MLP neurons of a small language model. Each row is named by its layer, matrix (down: output weights) and neuron, and shows model dimensions 0-255. Each number is 500 + 25 x the weight over its row's rms, rounded and kept within 0 to 999. Numbers have three digits each.
After each neuron's rows, "raises" lists the tokens whose logits its output raises most directly, leaving later layers aside.

L4.down228:500476522494490478519467499489483498464543537484454500453502548486509519512527542527467487493461506535566475530530477540511490479485547514478492491514512518495492501498491537479499539486484539496483578532469515457508514520464494505487501474501452526508511488505465492479483511489491517528536510477527473491486470480517475507504519497490456488466429558450511519520514502458532503513507512457469492516510549478475506484487461451512486517503557520500458544447484536526497523532497477517487493512526510510514506507502519532463493506491509471496471466514474513551474461492481533445477477544496467513518491500504485523469502505508483530469476483496474480495513498477490502523484505533521483490504522516499510462520499466515497545529530500498498441493494491457486467489502489
raises: "asi", "ased", "ary", "ts", "tle"

L4.down310:507491496507517493508476515490486512471505485506513476516520471503518526497511466521521521504525479477485470491491471475510476525482474493477481522528537532498499514507528489458484445484475468520561446524495465494452477517497471497474469507549498461519503456509520492459514476503512517506538511517498448498537485480479509473454470528550546529477488499484510477484531484530499502509516504493504498524457518499480520510545493468474534497525442432483537534543527465522444487513516479490490490456489472550532472520488507480486489509498487496446490483564520503472469509475519489564492505475507492492542494476495493511524490528504477462498479472490485469502456515530510512474542505506525498500531508523482536515565515488513502477481540522491509497462513456470509472498466499
raises: "ists", "ics", "ions", "ist", "ging"

L4.down974:485468502536517488509541490492511574463489526479490530486493518498484505513535483502552473533493538469534476490510490493515474532512537511476459492471476516505468535461512495502464504493474468510471479529501461492513516514512511482495489490502489475496559541485479501493536509478493471517523490525510502527498517535501516470550490540512485449519440447504469497459464510497527535513548471474499497548531504503508535481469482495530485512479496498516479492471563507469495512482479477505513471501480519488482536465514524470536468492517527537501476520471538485542536501516490497481538503465529514527469527479440445476533478506520519497500502498519523512481461506525462484461486509473452491497521483481541511526467501484514493524503490531474471510474509517474473502527445485
raises: "sa", "cha", "se", "so", "son"

L4.down105:484483542485532569493490500474458496464502487503521474502541528456498545501511485440538489503507527465513480498494464489488510539505543533441493478503435463493487498473471471524528492523493542510465461497474509489463545475490473521493527509510483494484518509497497487475487510505519496468539456496499483536489472485480501491517515514493482525470524504545497508549528441502491515471505540512504507485467492459481504520508493489481459523495491474453546500504523433529503535509482519470504475538521554516516491461527523501546546490463485517496508485499514525514483491491503535493490472513504497504531532455521524513502474517484488488554499472534477482458494488510525476518518529530519478463522531525519509475517494502548514482520455499525443483498489495502487511510468489
raises: "m", "ves", "ms", "th", "les"

L4.down400:495495539468459524467476466477502500522502560446457515495431530465507496485496490503527486501484473510511480506523495505473503495509487519491540507464493529452524475492479492494511499517457543511489479516488498515476487471502484503504531509482507519454466509471497458480475496529466527486460420482511486525552457464475522518538484476480479488499455475469545520526523460487492471475457529547496514478511504494494455490559505481500494477535486515500537494518532498492481509517492510472471496522528503487522536487474479537535471491484471527506487501504520501458498487437508535474498477504497456506528532485467512544470512510497502491525547488489510508479478490507478518481511543527502500497497493475513512517489459519529513469488484503516460514518510529561563536505478488
raises: "ley", "ler", "ling", "kers", "ke"

L4.down130:532474495448494499519498531479498461496544496529486510474496480545474513498477508497494501522498484534500527470529505481484486530495476509480523490553521524484503476481530480524544513478478472503463467482470498477460532495501483473501505441507496455506517526489490539530472475462540505490509540491526453520496502519491497480529490520451539538510417512449509530466528470523493488506570496530480500510527474454497524515548461472479462477473497508479527483537511574510510498504503507521477487501515498492514463466473504481493539519503516512508507481483467475493467539484478480519472497452455487519478499518522530507503530523535488491465511523522479470512475509484455472468474467475469508468513515481496507476541511529536512482512465484508531521486474496541509506482497482
raises: "pe", "ese", "ping", "m", "p"

L4.down742:544535493516487505441512479550526492501526564510477521510511518488487531464471505462518530522507487489462502516505473489511517549509521505490468518470490502500477486508550510546472558528504533517508503507530535493476508504500524480483451482469499476450468474479496492489485519480494494478484518502458508462524546484498495512510532512521487496540482509516478486558524508469538538456506514512470486473487450486495559475438518478514535472498530453506487476523492491488469467510466543485502488480492528474543492518508512511488467441495461493513527494547466472513465555544477520490501519506470492508480488484463497523528525496533472506522460552507485508483516495515527478532508498499518520536504525487486500498535525492533498520498497477459528491501504487499466524500530465
raises: ",", "s", "lies", "\n ", "imate"

L4.down69:498508491492508506500547538496495541480470536502490500488444535487493463491509439500494509504491531453493484520514502497494520540477506484497490468525512514482484466471477498516513525516498527503500496472498537542473493479529488482428492511495442498502481559538513505474483505531461499505556532426472465478509526482538509530570482469480421492503494514503476496501537468524484477453500422510505503535492510515527451474508539540499552510525524493483488513464510504498475474492521481493531495506483483474488489493476494469493504488502485535503508521505497484510526495500491537528487537510479450463484487492495550482493516488464492511497448531467465524490459520491462508522512504522497522485497530518474465493512521521548505501517511516528502480488479506502514530499462499
raises: "ster", "key", "pan", "ald", "shi"

L4.down292:508495487496522481487425491479507468525520530497515497515482525496518465532486514523517483517533511523475483515536464548505503496492514490484522484508488538509526483529495497480502478506517496515484523480421493513484539508507446506507513538535525520524463500429515486462522527502511479510504506460494474492475522514467508520473447514503502471501505502548520524542483519539511471516486475536569528536476471515550516499534498539518550490458527505473475494463475483522501485508537490426519515412505508498490518487493516490491457521529491497502539500528444492467479512505492517538474455493533518498480524512502520518512514460488515493483510530503515508499559505484494508503467462462499525488442492466520478520527484485504477504502494464482498485504482478509499480482504511
raises: "ensive", "ense", " Division", "gar", "ister"

L4.down315:517536508552473494514478518517499499454506533515485515551491573496504536511514516459482543527531482494473487505491420506504530498537493497476472537503507496474502459478494491514542488477448509485507459522527481443514567518524520482501490501554505527509528531516556482480522490476526499464544446463520484498499512511505470500490485493507517464532483455517517486508527497503505490523509507479465489541461503494532506489521525515520530474475496495475489485529479469442459477501492520507477515514496513486469484495500498507516455439514477456512531501551496495496484475498492501534548483486493517496508455498521507483532465484498452444515510462488531471527493493501488504454496532473524500521483482508482496484495541503505520492539475511520511494493507497511485501546495449
raises: "yr", "s", "a", "ym", "ath"

L4.down872:429519465519511479526503501479522530471485532501536489532502484510535480496485467532502490552481524504516511477516489486520486515501499493538492484510481510489486501486490461494522523506477483520527555502524465524499432489494516477486501545531506502547450473507487515514488495519512497483534497478535519502513510522488526530508459520488480493469458521515480495436437466505513499521476460489509510471486507496495506522446529486503484501509489459499505510480493504512500520438483525518486505508484462492488485523502507452518486513494463563505513499512490495467505472492508480640500504540477488468503514528462518509524507514469471509465481471496498549467459460504509525494495495492464496501549489520511517491525471507476480531481505503463488520529502486449517503485488516
raises: " these", " the", " what", " its", " this"

L4.down319:502515505511501443521478501519536531510502500482472496507494477484514501521476500493527459552492526471489493519499479511489505508467509464513503537528504495446480499488493529506491522526495499530505540502458461509482497487495497474477533504466521498500488485474488497493528540525453532463483515510485457533532492483499532481455529471508490518518545498495471497484539493502515477507499542502498503492506489464501501480484454488519480452528491502493510484509534527504505537530496545554498532586491497360502526518523543504503513524492477535519520495470507523509462499499494447500466530481510478540521529491509503471481513482504476525506524518482489507483489515487512481475509528508560512496513495497565506481513502500502471491496511502539522520491517540505513450470542459
raises: "er", "ly", "ows", "rian", "w"

L4.down970:504483494476493460468511498484517483484489512536502483538506500492456494491478505491472480516524526489544527485483504481490549515510480476487517494523512496455534444531521491474477527482509471506513531482502478474501518519529487501510525519534507463496473499467560479550504492519510490495522535491506528465441504499498446529555501561497510499548552525511432463463491509490485517533489477466498494493522486505490520487546484492528525501448513451510498514498536474484551433523472448503498497542532492503483496535487489504504497481477486460499496476553465516514495491503505559532471484442505518514522515493483517502565537524493495489484490513472481481521543499491493512519539479506514540547497485483488494474476510467474508485519498526504533494488525519502495515534517522
raises: "rs", "nt", "r", "nce", "tt"

L4.down653:495483502487515533490429507448424425485541483528518508516488519478533513483468499502507497506509496466475499502495510527490509480505484511476545478472500466464478460525505502500483471522486487505494521510528505474473509492497511516471540513524481482505562496496515524493510553461533494502483483474480481491522462501472553439482507471502492486477466512453543551520527473521491514524520527521463460511513508483503493475491496489527520521459482493523554499484516535486522499513483527465448473504522509472514498481520510485491459493461482519487502489496505484522455488509483531501556492508502491518485466482451509455498495521505441437487477513532479460492487470511449516477526492501528499493527504480491547468493451516479489473485534489502462467490496501476519505512509486
raises: "m", "ms", "mm", "mi", "my"

L4.down461:524501491514518447519551522468464503512521484475523508484435513479494530527541481482519488525482530495516511520566459481509527469529519535489500491457546528468531466489493525505480548519508476503532473501503473530479511497499540503550507443496487473504502504439497527517512458516520522459534504496494524516544491496516506537506496471565491536488510489490469500474496525528519513507491487540474483491476514570475505511539533504506491505495536477528531504535513511472560529490484487519423539469489512508501510480458525485525527494490531515507500511497487469445516506496473498504513486476522490493486495489481515497501509497510462487516454517535524514479501483526505507501467491488474466528468509492474523506498547482527489455550504476510490505536467500508534526519503529
raises: " around", " about", " approximately", " up", " over"

L4.down308:520498478503497495500471477456508507554440471519503523484482544500510478471507547492471528526513499479485526526534489530496444491487468519470492441496480506486537490497445487490538496529484474505509530516514472438554494514483490497494482510491488497518490508499532519487524457487501476472463483511519475529491454473467492483524484473486480497499477515514509516505548501489479524520495509539443500539518483517506506473499475511525508473509500501474541479472498474513526438410487483550506468530498507441519506490488510497514504541501514507464550493518489527526469518476457491509488500522501509491461505488498508486513476512498470498557529481500464497492530557516472529502515516498446495519502509466492497467482481499475501511486459447466474488533453541514502522482487496
raises: "y", "ies", "ys", "yp", "ya"

L4.down994:521564490488531505485488494476486523460498506504535482492504498461475548486472495514535470519477537496459535484517480551518489506486527500513544480511511515490443493478558516497468468524516490473504483532469502522492493472481518472511490502519488467503467492503521513529537520498454467528544534529467514514498472484498511520491481499486420544514548483494482488509512483469449452467472508476463492483495518487506526488493481457515512526512510531513533488532484509540497516468530508519500486494496481483538524500508521511519540508473554539513534486533507497521492502472501510466499501516476471524487480499499508458495497523465524490470483487527480502519498499505487466511460520457482466458540534490481582494569466473533486454528514495485480528506514516524515476510502522
raises: "er", "ered", "ly", "uct", "igi"

L4.down27:485493455485530515548503499441507453476514506526464490512497510520482530485518509524549520509526448503534470519492517492519553470483504492462468502506543483506530526496523493484482515489517491477494503543506462488528454491490527518474477520515513487498511524501506448479493482504500494520485490554519514512490513468510454499525514468463509538533502471511466495470530526477522489492478466534487511517497514497499521477488531497513493497468448514516481499497469533526474481488495495521512480542536539473518493489520465517483485497504443496505500515505475481534483471471555557465498501528513542505484525474530469555525533486521468517522520512483447523490513468514463495481467496527481491488506509475498458467490444533545521529488518479492557508499522542475539548482471464
raises: "nt", "ble", "te", "cy", "ci"

L4.down986:471472461515475480473540510530503537549535485475477513481511507522525460473480522472530500474497458489503496439497515512483494549502428495523466535518532532520498508536502498493497526537484484504557479510509460485539469537465517483528520437475523540524497490522497508442481506481484465522505536476494503504464512478508500470576484512489527472490478525477492555503486526498475495517495535514502450516484544535448515478516500499475462510482485486511509537499479526490499472457489503469496532527502522505481494514523495495476505504487505487513474508506482458497517484461505489505513524463486520517499488504494542542512503520524494541511504550506512489457488547514506478535514537460492498501501502493470498530469526543505488501526448461481526489519474450501463491492503506
raises: "\"", " Released", ".", "”", " |"

L4.down763:499505515515471474455509490541499505499512524566497520481466469497508465500515513485523506499462476493526498511468557544506510506514479491511465485495529549455431494465510524530525503507501500522489487499496424485508479522521489497512463489531460498473529517490473528531520492488462505489490519493511528526523496504530524525531493465468494512508529503435510453456470510508453455500453491513521512486475477486491529534521500544514511478460509458535503502483520471462488480490456478495515483555478485468497503484503455559531549516512476504503483506507560474497533503495475485495493541460468501490458489457487500491482490470501496485439507530498510505483492460504460504480512511514490498472472472487468484549521539467520502495493519535500507491517476486522508486505469511
raises: "/", "\n\n", "\n", " from", "ail"

L4.down351:476499499470470515552491480549498542507491519493486504488497522481460504502437561484457498490438493470530510538525518510484500498498497496456522497519517514522533493496515510475474489512510466453495479499488532467485520470489491491457543492452507510467503497536518487528486502523475507516557506513511438517485466496478536483494492507500531516463542524492524548524529561533511518493537505508481526503487510507503480501465500505535529487531514505476462519516522504486501513508463529522501509519542484493492539522503554554491529498451490510488487506484467514516454491543462464447485476522480501501508448481475519476554526526513535502467506490513448468524499483467503478462483515532490516488462501511544487472516485516485494514511485499532476527477508541523536492500515504
raises: "r", "rian", "lla", "rm", "am"

L4.down721:463533557508500531513528496483512472511508432464418460505487532472496504513513490465457494562474521500526571508525505493484517497481559467500497486526485487515506472484528509523474510453516524538505482513509498489519529505513491505501497475514521486529476543499485507488547493476500508479490495478494491471518505507474490530497501533463502494476486450495466504544538514488504478484525497542525507492521520513500507481528492514498524492483510456469473486511538493474507468515501481489507469543483475516521500529530500520489500494490508482506474504503513530487508451453508516597492506514476534534505521457492478505523512492482467521504533516476485498492460476475511538461496493515522491515455560519490520465531476498510497445531471514552492506509511476511554481481519467
raises: "r", "nd", "nce", "n", "ds"

L4.down249:496486487520534552517519485511490488496518439527498493532517507470459501490474520485493496528526489488549467505473485520495501492517515481457472491522463485487529527511516492522495481498496472517535514487542510493482537496474515497488507494489553511478514471513538475530541457543519501566551489484482510454483516497488514505487474497495543533482470541476488477564518485511475519459522500507534515510531508486489497479490522431512494500532479542476513460521560470542482498511505481509507476503533461531479495464488529527531504542503495563460518495553457496488500529499513477546521485498498519533539536507487503480480521536515513491564478507486489520488536507503528480507474493534554538475520503518532537509477489523495535504511500497480516510475495518526482528478484524
raises: "l", "ls", "ll", "ds", "gin"

L4.down338:490513519545473497512509489482510494496485511522561519533476514492490467516500509520477514514493456453479509507494493528502539487504452512503495472498476533509467528476494522499487510513464521522481493512513457500494523488529489539499474479538491555482529495548468480504542481489476506522461518457501522564471489504472502504516463515475522506467522463492503472446505480515488465501459504502443508521497533508496513539517456506464517503493500471506538533533521495519433483487515509515492486541488500529475531495507438517531495481525478471495496514487525520511499509499523477469485509451528512463461484477463481487488485505509478483479517544489492497554487468497479444498539469479475473474469470442453473536521531459522464515511502485469485514507479484564490505486515510
raises: "/", "inth", "umb", "ancy", "és"

L4.down555:511466460516462513431490510493478490505551551489463505536502467500479532540451537489500456538509478439509493509499499487533478502499467515528506484529469480485500474524464491471489463476496542505491511536493498470481489521495479473510527501477486491482547516524509458542539456520484492517524518484512458513519497506513516427454562473518530502520498526478457471470497497530487516472500490484472455502492498514491468526490498484523521482538485465489501475509505488504478495488460501493525490555502513488530492505479487490528525529516454556512474502487484472477512480515500471537504494507480511500536522528417533475501529500550448508504511525483522541486478480486509497481505486513487509497461524500532500527498544547507489504487498524488482485487444508533498494496498517
raises: "\"", " (", ".", "”", "men"

L4.down469:502539500489479522511465491474478513483509532487481441514509493488501501540510497513519518474540587502492505506456474528509512524514525530491495489497441555494524520496502518493485502484500527505548524514499489501492494525472479466477474518475498483466538481488491475503531522509487513511450487480529478494433529497520468500472495496494540483489546469560478444471518520549466574473483464530552490490484503472503531471535486478516527480511519506545488521518501482557478564527500485516504461504510529489483480517517532496464477493489496499473487433505496515538541521476539511500505507477466504509518525499512493504503546514527440515479439489515490541531518493527491515520527468522506483513501482505505478488510479492525466478508504530492486505494522491500477519501498497
raises: "bl", "ge", "gers", "ble", "ti"

L4.down536:481513515459426537534461474456485516482501497485533506493486490505490509497495491488492483499463541451518495481535523523482508480451509525534472488487493524500497443503464501475500459478501494490492518506495509511482467493476555527490485516506503491514498506461485531487500524529520486479509453485561504515492528491482463525528478545473509500479509512508484511477487513520501473556508459491535477517504508508497489577495495490451509482524510543508534486482534484527516514504485509514469522502541491480511493507515496500527515535490516504481480504501471472520513477502496521636503493533474545507470498550500499511504525486485558519497499459502528549530476496474516493492507533460501462504499532518494518500499482505495501523491488498451501543557501507494543526491513485
raises: " him", " his", " this", " these", " them"

L4.down401:501516535509493537530500502517507511481484509531494517477487511487499508526506479499527471554515489494541548527484475500490512544505489502498505469481526503510492525447501518526472468493515487511503506470528498497442512516473493534475514494506535498532486538515473490539537520511495512513508507512474446527553501489523551519529531465518479478505491500496524529493522436492487523489522505515544526525517505506501489499473466471521548534508512536478531477535534523536515539479513440514515505495464506513531542503471502510459471476467521538465508499536473462490502539495516513484511473477485541531486536514504512494481497536482453478490483526443511492493463435488513551466518498514480498516512467473484468500472509516494473443473525521482500536493470528509509468452532550
raises: "av", "istic", "mann", "ife", "iter"

L4.down695:471549486541544509478480444565506512488475482503525505518528499480493512519513493509512466537552499485496475454496516484508539485508578472535544493498473487503474502531475478543544493461491530510489493537525515501495523482476547520479462532515506488533487496470534506515488492504537493485519497489468484476501503554487509482480493470518468530540465486516532525522512507508485513505487466501515476515509459485504480500516505531505541431477545481484518467522483533521497511490477494522523476487520487493462533480521470531529482492495517469462479511438532485487494502489502510533521494506541482503468505476529480528470502493488482466469492474482518513489507461496503510494490459474506512460495503500475514469552486478506462516533475489476482462560536435488520524506535502
raises: "'", "’", "unc", "ible", "ally"

L4.down940:496475471488514509500504503524449509486537504494456496550501464525515499467481507468524546486541487493480525502508478505497520529498511505531538531479491496531516533556514515490496530508495464521485540498466472502439495444484510449537542482486543547500536496498551508485538476499459474528464492520509470499458524545493537513529498510519550471549494531482509543511529527488474499538490485453470511519507472510488531506504549511519478475514480520510520489514470500532501514445493522519501497497506486494485485568489490522504532498506479476479509452525487509508516499486499476465486550502464517493524526487499536487523483518481530499525481554485502456505480518526479465504490465491550451486503483503507504458498496503524461527496505470551497477474507516512484468509495470
raises: "uring", "urer", "ura", "ues", "ilia"

L4.down591:505472493534495488473471500520456502489495523507511544559548489517542498518467506530503531543502489520509475469476481470505539481507486483507510459507483485466448458510428476506524469475472495491472489521481521474474491522465495447567525507520519480475514514485531527492517465545480518446475525551476537514492555545516514510486468476476446507481501494508523489492473515506496496535514494493484525516488444526515509489511487511507508467483501503521456467463461545488497563488473479508511516505510530446490483430517493522550497467495504475495503499522500516497502491480504531507495525502490502493458487509482517520517473516521506470494495490529470529493519501494482488506497471447468496498510480449469479473470460491518511527507485514476499497468515455494497520521459500
raises: "'", "’", " the", "own", " Island"

L4.down559:463501471508468482487555521464531484486509518499483520481465479482553511484503463517526543492520496486495478503468450498489513538502491515504527548514479482495472465524512462465522544513547499521447477483474464478525473518469491503501509501516492545529478469491544533469509495499503481503467517517556507509509531509535540533520479502526472446520471485499538504472527478509509499518524509518484487497487507491506542525504486493527511525448455498538511502515511543492526483485503484480542522542577495483461506513498481523494497502513494483479471500480513430519481510503507460496478524494513506546512517512522473493509505505503519526488558513504508498535541494472499474511515481465561519465498500482456501540521452493489527464534500511529513483517437495538511514486497479
raises: "ured", "ure", "uring", "ural", "urer"

L4.down668:517493526488535507508538511449472519482496488518507488497527507508500472537486471494540463485481534496485521491523479489478515545463538519480425527484496559526482520517516542462506485471509457479493521509492520483459459461506514504520516531484458524473512476486497550496509485521494482498457512495478543480529517482508536498512472500488492517499473484479500507495498466521475491512513502500461473468528501513473456497496492519469509515499489489444505500481485505511475499489491478503531481490496511543511482465480420505532515478512523482546536467526515476505532488523518459522478545530528489476479459507503445473506473532470512557559540512485503549434505498527472520486493514486477524480514528474463498522507516478546528504508510511471459498530496544489472510523503509
raises: "ved", "ously", "ping", "hood", "prise"

L4.down413:480493521514469473517524502499508493494481512500462458520493516479482497519496481491490495484531469499542481498543531537488499525518507491510507474512530510495512487478459535530511555476500466521494482501491463544491516494499534492471490510496517498447486500517526497488487510540461515592549536531500520496468523487475525531490465473555531522496495493467494512507527512485486500453480526487522490488535534473509509480490532439517499457476531496478434580485526485521490505480468473501504463534509476495503467483511494472480545534484473506468514523518474491513494512505477505484499561546481492525509512525482520495518471513496476487505498500482519516427519537500504488488494432480501516499485459506513444485511530521485474487507463506526515499534489504555517537520474484
raises: "ls", "l", " them", "cles", "eon"

L4.down14:510523517506493495503523490495475526477448459484463445490502558488519500515549467491503489534526511513470510512496493500470480511534452497484529530463496494500492569473453526498515524497478488469466506542470486490530494525465557464513520499485517498489531473494486467482523455584482507488489452479510472485498459480533486478543502507455488497537477516485514550447563512525490525502496502542485469498458517563505539469482501518496539480534460494514544484503513549524482517452485491465484476489492493519517495474479525487510484491525518504504497526484502524497503533505500492485496518475488460497528524498515508497474492491547471486518510523506460475508490515532461516500516472481486474513484517489468489500479497480484555536478498483452482502499507489482514525532520510
raises: "y", "ies", "ized", "ily", "ical"

L4.down1000:507488499497529472494518465506525501467461514497496507470522483522501529473534478537498485546523537496517495512523446511485537487484533514520477503513476513519476501479540496548498489492490463522493465481440508498467499509531484510513547515519470480502515524476494464459545476474518498491500497490527498516477508518539534459536583513501467506489519516559470497490481459470532505487511515477524465485486534535522511517452500505497437514522538522511488511501506511582478504528472518504468494502535537474540508488494537465522503504445496516477477433466511517475473502513506533488444491495477474500480516538517456490532510501497475506534498495492522474499480463486520491485520500457460469500551491488552514514471493492528484512486500500524486489481495489470525508505474491
raises: "san", "dr", "tor", "se", "sa"

L4.down875:502522500507513475504505557479536484537534527514494501515514492553502536514485478501476485479500507476511462528488472476477505537488516502517469492461502519502493546540508512461508559517510432533502454484508508509495504523478458484457559515462506509472467480430521504515521470540464506497497479551535490553480461504469468514501488454479538540518490521492531456524490496537516507491471469518489471506493510531512492465520507474518515461493483492453502514510553501515538507477545514506501538490521476494510458533493542524539484488480508532522496464514497509492506525514482523496498487544482490484529461439493509536502490493483501474447485488502516490524549500522526507487496462515454507486518510443530481516512487532472498530494525492509501507509484522500526514469487501
raises: "e", "ture", "tor", "een", " themselves"

L4.down30:511507495516513507486507478487536535506487515443508559498500552508483491532487470507502494489458499494482516497491508480461486529483493521519549444494503536515503482497505505513497494481546456493484519492531508520512512493457501485454508514461548520490478492508511522545538526471460493494491491498497479527535496512491458493462518493532480516541527512479455436466501531570459517496529452488492513496483476530475521527482492486517529466506488503493477504457539497522536553495516493505485475488514510511466480480501505476488503460525502498499567498557490495530539479522508473452481479476531553465497517479501496519501468537517484478488533504546557453494470519476510486508464509498470516502494447523427478492476514510492508498503480486511510519471501485485476479500480529
raises: "ics", "ique", " possible", "os", "ic"

L4.down217:519509497482515509434525496463544496518530535483505458516493445496549473453516494503493513506517459494529512516514546461549532500532478531513474498517513548508503450531503513498465520513503522508492539491468523493531469478537492470528500480493469471492473515534492543518479478482461514502492504530465532490471513529480515452532482521526538492486499484488459520501500477505484471474509531515473464476459444493479449479512485538495525503557508503501460494481487459485510512512470475528506545475511498479493491529492499553486504507496506474509498479501508511548492471525488483491527506484502491516504493513518531462521492517515445528497524509515520517450488508518493454568468436509470491517516477447503481521465473507522525501511489486485503466507480498518479510549471496
raises: ".", ")", " that", " .", "\""

L4.down73:511478521492495496506518513536502529493465512518507497493493546495537506494522497492483476506513508519494521533501503503494501445465497475497510523497507519494509496442492495465532481478516508477472527488575499492521522509471497513536482540488462517531526485482476466497515460501475482485504494537460485533480486453535475544509510502554453545481515525496530535476505521509519506537465494543506486514485489472501515505475472455448532496494491493494466484504533506453538469527513530477482479526474489457564501462481491518561497469555491477487488519468494504504494470491533487486496551485477480511533460509481497541493487499482508494505549473481491526512505459506475473492481511528470482456523526464460435515480455501505473468514498511555495489526491523547514535497508475
raises: "stic", "een", "mer", " over", " For"

L4.down761:523535482503513480502498510491522512529487524514508462545478532484537483493519493519500546548518460493465516459491524488491531482508462498538511524534514517494496491513487523503497560479448520514473510480435479464546475461499468502508473485479511499488434476533524482478501519508461504473531472516471528491446525514497524518502493474492539494492528509466503482493506451482533487499473476513522508487475527477469501501504455496468533488554495526511492502508496480526473496522444467503513559493456492497463512527487528511455481514508538515497504503488537519525472504515488507588481505482496462514480475484469496520503468533464457530495491512478459487468498513528480441544481499542502486545520505475502530531550490476506481526497509511512495501522496500504516489524502482
raises: ".", "und", "yl", "uel", " ."

L4.down984:540486517519524507532489503494500503542512510499505479505509525528488495542502529478526468555530515464528500483515555510475524518502471518465503533517521506484485463487503503525489514492528438462508447483502480434481481516486486472525530493516548462535519503510530502515546514509497466524532509500500441494466481486468516519497536500482476551527542508501470477478521490505502524474555494506529513514484473501489502515491514519512497489488502511482489504489524562494498455543457499490522492486462515480478507483503499509538501534539513493495480468554506520509472470487490503466466520487512478475562447442527457484496507491489493487504483504478492492497523474519477523516478570495501571516469506519534496517477487501505466498484493521564455518520511511520533495506472524
raises: "nt", "ss", "rs", "r", "ived"

L4.down578:459504499476524490503523508465495535491520530523481480463486471517505478471457526460504486488453529524510497496529499515465472527493487538434473526497513504488482446508500536478532494494470499470455486517500456503517540533527499475501491497487473546494469482508516528486525525470465519517489517542524519474487474534458556499520489524462510487502479467481474512498512484545473487491469549498502495515511510503447451528526515526529479479497514486479517502513447518474460505507477519535499503555502479451519503496482475481506528488534528493487520499479482450452500493502456527538500447512494541517487496490505463479557491499504499532472528484524510505511492473516533478472487507561460499454506506493503500461486512484499466509536482514537474518486486532508462535535495496
raises: "p", "ps", "ping", "ut", "py"

L4.down925:481547513487512432479476512524481449509522490458495498493513531491523502523499507506465458511477543484501473501484490460454473530496498493512489499495530499504501527475503505517514493502521513521508436498479497482492505520542525474486510500501524495514502550536506522532487523457479515460492513484484506531505534509564512482514518516532550508495475529489501492507513521448487568508432512474486488515520475511547502484481491516523532524523479515468521510517524435489471524513548538559544478504515501478488496478457515495513502466481512529493526509510477514460502535499460484487513504530491490488526498491471532450512496473481487538501513494548492495501525518506517497482462490557443473448464468510545467503512470507501516492473514525494541471496521475469470498486478475
raises: "ery", "rist", "ric", "yl", "iel"

L4.down778:477504517488507498527471531475466499480507470519455538492542516482492485507472503518489491517488511467530477495559460483494470488528490483458476464491480467498507519513472505519547463507501480487491480503469484542481509495462514517502542537479483528495509487465506454502472501558480537531516475478498492582530468526475498502485491498461543496484491467472530510475519501467504524484503506541530495518477500476517533449478509491494507511509460461490497519518524533495494467504500453466443505499517526497502498495486500488503537524462515507474481494496506490472461466526472506488498526494474482491488453503516493497507499493528510503535496512498461482482521506478505490542534553506505582524472507516496539535534504503516496475530544530549473535510496510466573468469508538
raises: "aries", "mb", "mber", "ed", "het"

L4.down675:457541511485479502512511542488499459489476533494485508484487479476515514496489469516486526458460466445527520466516469483531536492499474549520501509526490481503497465493487502518521487492468517492471473522452538507508528475477497488491491474496450504509492489460535486527523544551491471505520454480486454452502491479501517488488500542496514490510525526475506538421525516496509480489480498467520476460502499475505507481518544503512474559474510490472509476497512494483531502518507489493519520488495503448522536500515489506444488507506492480471552535499593477478516519520501497483506500503509471556498504511497513467481461448528466541515506490507503483518485512496491519465480488504530508534534466494506474484435494493478492522521523475549486442467494496507505493475514468
raises: "one", "over", "inn", "th", "bes"

L4.down874:506546443540524490533487528461508486503466459535490542481542549517503498536539472522501494500531537477465495503535499480461451486471524413536463453529529481507492476478490511533496508516510474549490538507479508506504462473522488517505475512502490481490513507503510498496514507468513485502523432522509493516489520472520486521516461504475485447487493499492476455483494485498500502519484500517559515472486541531488470464492498451498540492488535507480505496497506505527482477505512515542460455509450525503503501479511487448462489509537508528512528549515497484490501489527497519463452492497536545488494508511485485479437487516515524494482495465496477447473537492537464504510473482476480514483478522538464484496503493494506526532521513516496502505499510530481469466507506499
raises: "able", "force", "abl", "zy", "count"